Weights of a small transformer language model: learned and rotary positions.
MLP neurons of a small language model. Each row is named by its layer, matrix (down: output weights) and neuron, and shows model dimensions 128-255. Each number is 500 + 40 x the weight over its row's rms, rounded and kept within 0 to 999. Numbers have three digits each.
A block is one neuron, or neurons of one layer that tend to fire together. Before each block is what it responds to, as a language model described it from the Wikipedia text at the highest values.

Description: Two-digit number tokens that open a value, such as 38 in sports or election tables, 20 or 19 starting a year in parentheses, or 34 in 34th; occasionally word-initial pieces like land or el.
L2.down19:531470556428524455505470490515454535474474452502487527527480579387461579458543486487533519478537487451429533518517437505557453471510507557453501541477511497434562497515464530556482476484558551540489480500535482494535534499522505472508462472449528479484481542511495430489507590432507470532533500590494535593491538540458465513462527490460526526496468554519493523569417450531581453521456
L2.down504:469481400505536500540523438499466577513512486517399543517455418471527478493495533391507495523533521427487519482479479494492515482504502510437430502453485486499507498549457486485478533468488554520452528466532475501475500489481468520513467573490524526519561497493543511508505532510447521463430538518477503546492442420452484576457513417461469520505533487511490581534527503490632442427482
L2.down605:456530477519463437558483485488420502490448526538463536466545473485462518491471546493454527476453530454461454399497488461570469539498483458504455555551516525562519530511454496495450566506505479400489584495620491566504483518535515515610495510419400570464485446494509511540552513545511476528554506554441478507514550463515489465468441413464491534516445450499458442433507532534538522471475
L2.down635:433476476488525518466481535526448550596512510493549495449463454485548502532487568533516538576560557442495478472491500482440489463504536458452496481500570538479525469507436512500505457571534492509487468618467508542506423502500548479469451503524480524397488488507489498552577478540496481502468532465471481518532511487551549519480507506469520554448537490487509498511517441474563528472530
L2.down775:531451462507571528511468560496408563483537473530466587556507492461482516493455515516503437522525456462481545524456500392512548529475549462527527478452497526482475495524503491478521500503566569489547521476509511606460484486527451519541454519481511485466560522519514535501511493487401531499441503435472502543437478529548446519540520502451504535418472529540588504516519437464561466519486
L2.down828:473512440485511411505508426555480534521471498523431524483474521607460459474534455458481554535544543530423535421561484565515531408477567463470538555587491483513492488468505486565533498444553554492488532550475534418498536477431496492514502514472533542497446564566526503492528483487507515497590526537512453466526525514531544541511456443553558536476441534506486519529508525574511464470517
L2.down836:484379491512525459514539380481515560592520460592468588509504504389482457444514448478534518462525589460465483520492504508500574564518525493533491503489493451506479521472484485509457507450500469489438518497500462487523566535539423458579493561452515542450560442484547502506521545503442459506542554439444451489499484485471472570453503490523509540561506531524504565540548577429531511493573
L2.down839:514476451486510480499559485546431521490548509542470508426537494474538514537493529486470471549478463472559535501551503502420465512449537536549492523536519502499488495576423573481525482536521504478529560479521525467457537487488437565539548520505523471560479545461492490526527459512499573438503461412501460541426493572515488442529484520472499566537435535570496532488543427521508476463535
L2.down950:558514523537438480557483468523569474508522503495462448513558497505529538524554534505484483488500492454429507338500490499457549552433542493467418500455533507508448553486499537504459502509495497513448547420560530571500470593556510530511470568540543428489484438495528523503483484477552540566511470479461445528428476468440487557512465435545484502543497551493469466492497484505527479539445
L2.down1118:479450517469455492544506542504467451464534494553526490562447468592484504481505548480447533465499506408449460534534512449456474473514443532504511467524473489481480555539503493579425473469478548560517486544530548537471504460553510560468522524583505462562424559592471560493506526445449517424468475439434457555483476554465529569449496515522411533465521459455486523477503471511535502509502
L2.down1148:451481524442506448527534522501551448457563577480454494489500473448482465506485486481496474519486463460557570534504470567477564521464554474482463504514585477452424492498516498560510552610424518451476442501506535515481505556499493488485521543539550496487546459535554490491525520545426560495472490518480479501530493436451535550507488500541511572512512517571478499457451468513523477435486
L2.down1354:494472508526390522538505440469478495466561481489508449519485465542452494503450484491474493472474522527484521475548544542553485530574490530475477550501563465468486405485525528489486428417525494534418435520488353480478441509497464523521518556442490488432534528532520481478474491512488533506521509455468465464450497516455480542471528482530550527490532556478494480472478529560497586543487
L2.down1361:526540435384472510541526504546561532469510504462536530529461508470499589504509500465581559482488457459499481500444545500422525415457537517505440533540541459469502513440509573539452524564498538520542487495498477485494582450511510545448471473533535558458516492543526529524509504542413467443475512401477503477521438486453535508495471468465466443481483531469464562519453463544507494438444
L2.down1381:398509541431466495598516500491537509479486521478495520474463542502552494584502479489597512477488526503523486460513476520467559515519541519493554479446458472524457501496494507562537548434549507584483513559508470531502458513506509508515491479552485507485570433531516455483460523490455472488569472419495499488541546474473435504455578503543494521476497529531403450473547463488455522495510
L2.down1402:493508462451493473530492424424493513492464521503464493492466471508527415533508442445447473438533463537499454557456494409569498496519511524469479482504458500444475486517496512549393539540555528478550378549523482460469512415556500481560514559549476499495491558479549469613504482524509528473493492508519514526523437544538526560470474537537493418528495473445540495490553490456473516540499
L2.down1493:518435512477572473565461485536492495484528487456472513484494438505527500492484573443520542550478513521504483478529534492472507571434577607470504497496488422520504523455377526499455431566558544525462405579500439467481487523422491446431533521554523503545574492546493443519579534541472520470525479495448427475539471618464520517554442516491503491523525517516526513493499520485531565522490

Description: Word-initial or word-internal fragments whose word is split into several tokens, mostly tro- (troops, trouble, troupe, Detroit), plus ce-, com-, udi-, ten-.
L2.down80:515571530554537500493456541468587450487460497546487437493458469470512583471480541496524557451510519397532564427512539526522450532531536485471520474546460531458542545473487462418530545529467460541503574511527485456494503456487518539518500539454472512601551490549557541440472487527498484572513468463485453495517554520572583429497461590479487509470532450480503524511478480485525505451430
L2.down212:473524554500592499489408518470514527459488525528484488514490566408471544506524512553558511494541484520439486544499457523489543527479525431443486536597569489465406542454574475419428563525502517541511553462490459429557491465529477506530499517504509520491484437527482498506565423448500479486540450445485522541510531540482494520465497467493556519514479536546538551519500560477472507494493
L2.down245:441465506481442469409491490486529451478433471614496502577523484470461552423480463529546509477549540498560479475556510452502479499567445404515476596489537573519447479557555429440481547533532573576471521544449491467483496477527478476517481471475527500505492501487446516588486509513520553473510438555512525477543533541437510510490520514505443503457464559462488486467510449487546468405529
L2.down318:468574468511524442461518467599533478491491513514540509498529522425534448433575473420559467487483520420571568526549516473546486486545474533541454492488577471490494553578588458428463530485508510508528497446501519531459472527540518377550462512531488503444475600484551517442524475541563540526500486492435508515555451510497474479409497579489494474473455523509449513481585490516564499408539
L2.down547:569496469522550457474491456523479413518505568449493496479487456505555467521474520494484446458519496586528513506571464483550550441485495495476521421510497425506489491563545473512515524567501572497521515495523418591413447562536561389540513487539547579473507498460426448464475474546540501461501553494529516600488524531469510479506470482508522495521503497550494514478476475545471547510394
L2.down826:458493550407544504504495510489462482546487496545481498495532448463496556500521499475544432483503448490504528482460499482485512485473435475530538529521486490546494524533462500484516516449544526549501470471572576479476473496451453504554420484512491437556489454505519542555429488439539553440496524459560498566514557540525485577537462426547552457493495482462493524526538427528489447543521
L2.down893:522474492526506478462536605462485472492507527519477443448558514518448493615589497520462442529478506439593480441462479452482484535569525527446492501497489548491536480497515425460504544528469528476462448482479487516562498504459578508488514471491501471489498446475488523517594539494467499532548437515461492387456528520425557559504423433483479513530464421581545461497511483387422533444503
L2.down1137:559533468467461469499550556425472565555512532507485490512482474477479462517550495521485452414464431519508470510472521401516472508471539536508515518506513523498453511515504542461512526431470522511506548467554496470516515459481470517431513408504550467507498495488516550497525523555445467530451505518496503500463509495504566481510456514454486434594539505482427553547505482477524558458500
L2.down1143:436484522487481495496446532484495453552510497537518474532506583421481471525450450582470438469500480511459515455516482482444426451532523505491539524514527475546488484469533460511422500555522604486469443548578460532493582520472461543500438486495538458470496390502559516473506576495496457523579489518452479554483476465541466499462487501522546520467488490448491473478476441439535493528495
L2.down1157:500539441444451574487492539521514513470500521490566529502493531517501487532526507483377478566570537547534494501517513724489476452535510473474480488427536607492516513496484499481540510518505471575457499487461487505482490547543493498514598475532486508481513511436512482503453513488560453513520409509456468493479503510561542481516496496448468536470539475444517474458502507510525487516549
L2.down1301:549489543478514495479504381360539470482448406548524463477482474492404472506505442519478501511526535492483526502548543482556518460505473549484463606492527479544498473594523488554494476538562525486543548524479482553450483556492511460557469414503514519522534510514539481529549523451541520516516591501554544457512486506454503538533486499471424466507504450497518478521508472544531539472486
L2.down1386:530482549465502518452470518551513496516585478497548493528432593468487530523544507457568519542498423445532524445546531515585494499500508506514543414498523449543488434469497469415557494548512492549457493450503418546451508525458509456516490584484515402499480451492527541496601403474502502462558483447528533440523475454508581444467460527499526553470521372578532472494526447472498497498427
L2.down1401:484501494551486505452455548447504466483408532445497486520475482513498535525507469554586448553540533499508516535496580453552476499494469533465501547500537524535519529472513413475535551476436478525472478571468471551470521500582505519499485507500516470498527593501529540481489453430471456509510439447453529521536435453499484543546500516454518488516478526460496476496484504393464520492522
L2.down1438:490497513508498408457503542506459432476451461512510504525478475472480587556478489567486563419507523476521570493520438448537514504482472484460559477530490478671505431442522407504552466535435542522458510457513569590500536472557539520515542491489535536423487455501594458499455476553492504522543492540575500450452511503510540487476506495504509515535500480553480445488524445436524478438489
L2.down1496:479474512478451535503415545499557518471516520577534538514470527484537539506519493465513515538466545484494490551551412458569472427480513493494507545474398547454541539555464441547456472477479500499551617466466536447527479457518534496517518533407519391431469490478424575465539488550495468491441528473504471462501530471526561475483494447495503440488463495455560487475590545509451539545553
L2.down1535:538503459429601467510504470466429439511441524496534529512456541543435505542516479483532538493552516529502502586528554444528489483441479453527541475470505471590560459535528449505512483441468477533520477511549398540513557502484526446542461553545412467454537542532481541513430493560464489517506573473518565461484511517546482495428516474545513446477502482517433487465520479448515448478504

Description: Fires on the first piece of a split word (land in landfall, Ad in Administration, ten in tennis) and on small numbers in tables or parentheses.
L3.down1525:477456481526537523506543495456505517516500465528512594506502499475536521530459526456474464503552508486571462527541501470480534462453471518521503492456502493529523447548526497456485517499589542472520515478506529524508515443546514467571558492476510469530474512462489499571447564519547522459502481523473494488532514511466557526487551540500496470556521541565536499454560547512571470463534

Description: Subword pieces in the middle of split words, such as tor in Attorney, storey, repertory and Semiconductors, off in play-offs, th in together.
L3.down1533:526581592473589451464458471481501462532470455489550465531517437466511538504420506486522437486460445509482557486538446412485470394499483485477530480546503507535598489490524459499620545439461470543527538522542489472467474497494516529533550494516546497452505553511481495556516451436522506499524574531500472498488431512542517564455473490471526554527550503533477477535503514489443519505459

Description: Person-role words and their final word pieces, mostly occupations after a nationality in biographies, e.g. politician, business-man, po-et, lawy-er; occasionally other word-final pieces (theat-re, repe-at).
L9.down32:506512395424473457523432505528511496460540526505482429543497409512487514509432592478527507494511550542511523468504483536534510546475486563490571518456486497498480505528528473455478494486590576500514473464474495642479490436477490477496473527518498536463526527506458405485522486467462488523520455508549452589536501495533493541465450467467528544543538450512504508520501480496508547524390
L9.down132:537533503553492500488540541535553499576517508459487608491430498544448508514508511521519429511478543501429504565531509492456543483448506492542543522503455494478533461468504487549544478412573534501438513480532429502553487561495539534424498519559432521545448571498505467497511413449554480518560461501489513489500488536475555554543405517462502480384438463483428532509536446508571584513448
L9.down673:476545497466420491420488534543472498500529552508440466499539460543439534504468528442525488535465480485493517535428513443486476568420503486534510471534460560538518451448489477494508523525583536406477447449530509554503491516529487546468592464544481482430484568480513519491454477451548505505551566502509546550474479527490505451516512499508526489460504490436548513506513528528469398484502
L9.down1289:518477529507472511560493481534554447530460466574467541472518502541468485595479447451496485471623576476405477471504504486505498509467505486545486543518506443542544519492513531432449487464558522549522460488514460466459524479580433506504496457500482490479528635421421532544453478493506458511509495430561464455537484520476549570569424501494491527482483498539461578485508491470498530547531

Description: Short first or early sub-word pieces (single letters like t, d, r, n, l) that split a common word mid-spelling, as in st-r-ong, 't'op, mix-t-ure, 'n'ée.
L3.down1373:436426439473601471414542533487489503500471487497446604440499480584466479510539454444499471501496561437440487481459454500527436556510506490502418524519382514530519543472488474488498482482482535456526486486532509447530547499472469496541472494465506518475522489490497461547526532457488578505511494497547512489477467499509493490508545443458566500451511439519505473493409522457476421506462

Description: Opening piece of a word split into several tokens, usually right after a space, such as ra(ting), est(ablish), li(mited).
L9.down161:427518517442451495483467442492473561484448469503490479453514564483474507507513469423505524525527578500475557549505467504454525516508534468493515474535536560519524493459471496555516486483527464488462576556477509506451461521514482447475555507535524565540491464514488522473549474499481421456498436493425541479537536520518510483536484474470452455490577540425536467502553527519466555504539
L9.down687:545473463476442541516494469522462469469511505494540522555545466564522494392508443473496560500540528491441460516492523496498472473519483536468499492500547456461546519560528454486454464457479547484473512515463443505493562529536467520539471541488424436487501544527504463446461510539521425533498514409479438445512474489520453448498530571495497463541484552453450541488540497523505473509536
L9.down795:462445566466482516439471479517464511477459537484492535504465568531487547456517398459453565500535510547503511480496580495424511623470509487629498503509478514481501477468471505422474539500472553459530471480501520563468529464511494452481524466485481522533505487462494472607546506548540431508498528438507503534541476434472461473523519490539536508513486422482472534537563414448462490473576
L9.down1269:560478508482563484511457462522572483476510488514506462481577374511525542437519608449555471548505520470532529500537569466576489484475556511436516547508565483535511483469479463427484479487531565534483594562484528466471494542497474501453496497500514570547541490469507481407503496520479462509555596540482481481504470550581445454495564472466526558488561497394525460500486544488469460519476

Description: The "on" piece right after "h" in honor, honour, honest, honorary; more weakly, the colon after list labels like Starring: and inner pieces like So-vi-et.
L2.down4:574506509529494540575510508510448509495481537502440444467541458491477549457476476497497508556519411494486552472491501498475444474448521485594506469498480478475503580496491493445485482442535478484447445451542589511529473528521455533459481502499538508521528514509505498429501493456512490472476525506511457500526546581470454448533517507549522441563477521444494525493547468520538430553568
L2.down40:528550480493523519530480589538481516459479472460468484456521511480550514564591477461541526504537549405448538522487466544549511458530487514475544538475551496524412505504453412597513505516471530558449465476554495543552508516486493569461496483467524460465528461460488506541481558497441510515507526498488418530574500447476528411437455449515515515518495549485481538508413541452510497480493
L2.down352:519553421526550541463539512503477488481455514456423491511542546533445448459522485554481524498554508475552514486558485543484495471508462518448496542525528554493563483478518538503483527557541471544506559403459456562521529471502536533507510445456516531501524500490467510487530403516532543460526572556483534456469406519493555602461492502478516470447515574503578486466484526502451501509480
L2.down456:492426447524536458479509506460488497498509483505485597513405464508520519545512511485517599498507527521520459471517484550550410460515527494546573485565478514404429536490435530546530527482481549522441449516532508550515499503429523548553467483500532485472476450520478496542530552474431509543508499507508494505479474457488454523415487458471469549482536471481479507563534508528549404572471
L2.down461:474524518512526497478523475480590504448454537454566557490552463461449425513480434513524544478492436467466587550518485476599547479532514447574492420530491499484463576539500521458510557497523502495532478494468463389542589492565482544548510547446520452472552526533491530529457486462496450462450473459584385532478540484484469427520447574502552412550414453488573545503554427478501454562478
L2.down480:513529557531512470558498485483508444507527454539544459505512547497487439525475464463473548459549471456444534506541539419448499505494534565491495569534465519462532488472458512536514452509597479519512480418541522437575478551415542483593545501502534494522569510547464485446508552458449459411554589474507463491445493510508514476532544483488509552471527537559447469505509538486462497561503
L2.down550:457393577453569502508483529454518528510421461489451568417538472506435500508531506513509493492491551476509549513488515382487511505519562471498605482463432462485454543518531514348478538500466529511528446479454570501570542436482509459481468518540473474442504547530522547533477558542478501462533572505538550541492582556461545565447495533523397509539509578471543454495471585541513509517534
L2.down858:496511570589499387534478524539547484543554496501495514524584555568556497442497459451522516493580463535510449481538496433506459472577467532480506497489459489399541465492532532499451466470580508528378492470478533452551506503451465437507546507509517536443542500547511504461491496574493527516550560494542439551539421538574476487449473492403543497569500429432583522519550541530475472487494
L2.down978:537529467478462466512516490433522482502474541556497487463504488530487519518491411514438531445506493490499483515540496476476545515486444512485497533497489516516548510427516499497518496442494527483483455619513532503524488495478473548492461467486556542564556456449477522464426490514482520509532542573497489548506529548594498469556506527506470425514557554473499466423469511552477447463495
L2.down1014:514478453515516481524559488548511514459536519479456563478465512564481513425502480502497577525482473523529481464470478463529468502534504438506496540496493532406459482465435489499521520551485482508571530513513580561478476503453540525457503546474463421448465467523461459435559514468496489516490432508487524482511514469490519512497489496502459481539446489544555549464490421472458538534512
L2.down1113:448481429509566569475461514423555491555498493452441420501504426489546500503509494560567487484452464526514525592470463514486504495476457531506497512551499551458562481536475414565445459481495521505510499404518516494509466500524557489503563487492461571416525440500490488492442487503435516510536452500516516543525491430561453512487572544539522509504486545485488517452421535448472474512496
L2.down1136:493488509528510516491515477456485566449551491483491483459460473526522506493503484432539546564461441508567429453506512536533537506483485606436432505490457453496498498435569518519500535547400541453419523425542480518503504452537477563508537471546515503531485430518443548499454524605517484512508542478435496442469436473444498443501558516462531455490525541550510573445563541520459488510498
L2.down1383:584508422494490534463490508487504520519525500596455513540518462460489530518440509571479495446552413514460465466552410467534557474534492545564514530474539476515509482543456511513530521491554473567419492447529535586454508498468480396471453505494517582479513462483541549501467494522504534458570552501548486514490451508463488520482427515566499482610473554553490549555462465541506455507504
L2.down1389:471476491464546495571501469515514515514474473523498568492507519532491433541518454498465512458531514573456494502535454580489503483410503433549542506511482497542503486464610507467483462495538537418582511503501531467485540435478506443510570522465547479497522502488493508419504482595481460443499491566441487455511427518449512479488541577445521523511496512496526517504489484545565492463495
L2.down1491:622451512512529541453510484512547448485527499482538492482506490565569504445511538488429594443525558595553531454560458453510536502434520526537530462466492486556410511430519521472537446488505549526575558495544530543558536503438445502495486410488540527565510545490407476502508603521507490522465572503547457524497517555504444522501458509442499534460547523497456576474497524510448512537508
L2.down1526:498421473428487461508522488524516485434553472494511535435486501538433541496565513461447520478534397513497538506496502478526533475478520427501530529503522479569482477451470478458485572526543423468590538461488477546523455540481474577553483529441564451437556535469491549429568502478530504458546480550540494411506518488539554470602555525456522463540459448524498509548546441485510502466480

Description: Short letter fragments like t, p, e produced when a common word is split oddly, as in re|t|reat, Qu|e|en, Un|t|il, (|t|wo.
L2.down112:488481557469585500488535452567422450517484518520435567543475471496422471488428503414455450512617556540506533487488512627479488441537495502493539511498569498557557502558525442477518506485500536527487538553547529508512513476496554532492494439528466558457486529526496483513417494508554545475519459486447537541500520540482380503450539432525591486452492469516559524460484462504534516493534
L2.down146:414531521505464523449568582517417474515557499530517476448509563426497476512511466494489472510438500552496575536468537548549454484507498547499537491481498492464460536419549455493592564501436480475492429573432443484508515448549493539433504439469512479529463472475467456531461580515548530481479491435510545482462499477463511540539484525522535540475525524524469469488527545558464557573470
L2.down357:470412516524546434553514468518518485433503473495404575550444603451534487621475393540621493460456486534540479484495504513534449471535452497519476470487504494604542461563488500454464471506533498527618526479486472460471519514524514501445440488461475471521476428426449532551475506507563535527464488526461523531529523510465454446476493472525513425523515565502521491531540531489501465494547
L2.down519:491440523445444540470441549497545463492476543505455468497496479540564502512462505487530472493473449553467566443447498500532526524500557440516492513433502464484430477506486451557527516462541523471436504482557585454542513474537401476506451531541532510498523529466417509488503474479472475489465462503505480528440510535508538506484536542462509420424453488453430581553482542436550511478567
L2.down565:479510490507455574453506529492493462495424494467458487448528512527544437509519452513375424534580524480584537474447548657491527525470576556449492553468530538512501467489492491506544497545518521522472628535481481512467539504506486469512520416541463510469526506441536524510472425485447530547491479460471495489521541446466496456552506437400525455467494475533472487516461503500511509503484
L2.down574:482517449507478553532491489540507423471494577496477463480533422557480484534417465536419481516555460495512495545450494650525472519533497476536461536504455556565498522513474546504484511477559513504485538470444529578470467521554453502441534483457529526556469594550494533503462508543526462498542489427452496447493575448487476483534518452520474434424552575498449493445554571608508517475513
L2.down589:485512433552534463483454458490547476471487460512541481506495461476521418525543502468475561524492532533472535483459511502550491506519418510503465550556528484490543572513491495520500475485410547498452516487500493571435475460516555448535479382510460522489541544476459533525430433500492477452487536561559430518481416490495497558518483540462525515536543429464466474497493505505548487457565
L2.down617:495527581493450375491544487480494484474460442483582566524451584498501471547509459485477534579518608487493518508510438515535522455530467460510505524460481506484518468490454444488454491501527590522543489484491502454506608510499509472500519532525454570503486518537513451520519490533556499476503489476478576434484567477517506520467457484497574473556491501521519456527473467545438549504539
L2.down867:488420516453517461445466531525473457486397498424491623537496506511513521499561490479528477519455509564469486538423523522570465457429441415497579496528527489470508466544501493459564498444477500487535534514527505493500574483555464538498467529522494410521464530533452468529465475567473487484456489518541453486546542440492527493523484484561445474454526484450554465402483499571476513548486
L2.down1055:446501472501443448499495492456483483506470493505557556481458511476474500528608504484491546470559475469494474556501455537431517512445481490553508487433499471502500588514513529534462486501551503497509607551482518507493528575498446491493455464567540441500424366479504546504498532495501401462454559468559539514533496478422535507526541526447520444483494494436467520467481515515481516453487
L2.down1102:543439513438582549508590499491534514521430539505489484553550524481504507454502459527508482502506484513527500502531368553453541503537476474500472494438598482547605520507539440461474502563413482529472532536478492540494569429468481525520489475459517516525528521502443441538491485551566464513484514520494484563520581449536520432508508458516509486460521521394520440524460505551446564524486
L2.down1111:466564495591434479560455480495528475518619488485487537508401576433485490536461495540529493516484545556495417478540483473478395635441547511521516560505537519483474539471436527517435497476504508545550459538532509522516489499511436511525532491523541435491529504484527552553537483559579463496462432507485528495486568452535525494486521533483491536527502423450470545494574581459530488500481
L2.down1155:465481540516504483471484504529496512503469558490486512511488510457549614514504517524508477505439446467489574539483515467515467485478549494580474481468479533497540508509475520419504573504476492580497567511503522464499554567527460500507507523447459456445472468553473533543404537469565563558522545506501504497540572540459529514449527531392487466416523487473461553527510509567593577492471
L2.down1472:504540408462483528489556503538463484521423469514509569506483491518479467539504459523539561512534601517542464538501547463502485501496519489498554489444537531469482467522505520504558470551443489520529511538462518494559491504586447525519568452511508493516438524553536464497487458513576506527577487475535525587467502447485464513476537485437397457493472470444451467511504489473504472516455
L2.down1473:486439461523491503538478553539561513455523520496554476536531452517567460483461435560427525559481464560506495507481457466530481566519522533559472522476520494438452532561556510488500495453474543477485464495497448506550493524515468533532490516516541478507557538503483541492420535454506546453457517581443418526570490508529522492460507538507497558362540399431505533535460501477483524414468
L2.down1511:511489516535541501390503498479534469532497527520500463545540545568509505406445438474472531470464421390509424485436538480447463583510482490526492482548455498546563465471537574619535496457503519459448506565495494501538567507557521599531508534512537499486509431517457479599519507534505497465484522534481451526508460499478459491479460483514533489483443475477497474560479541486493482426541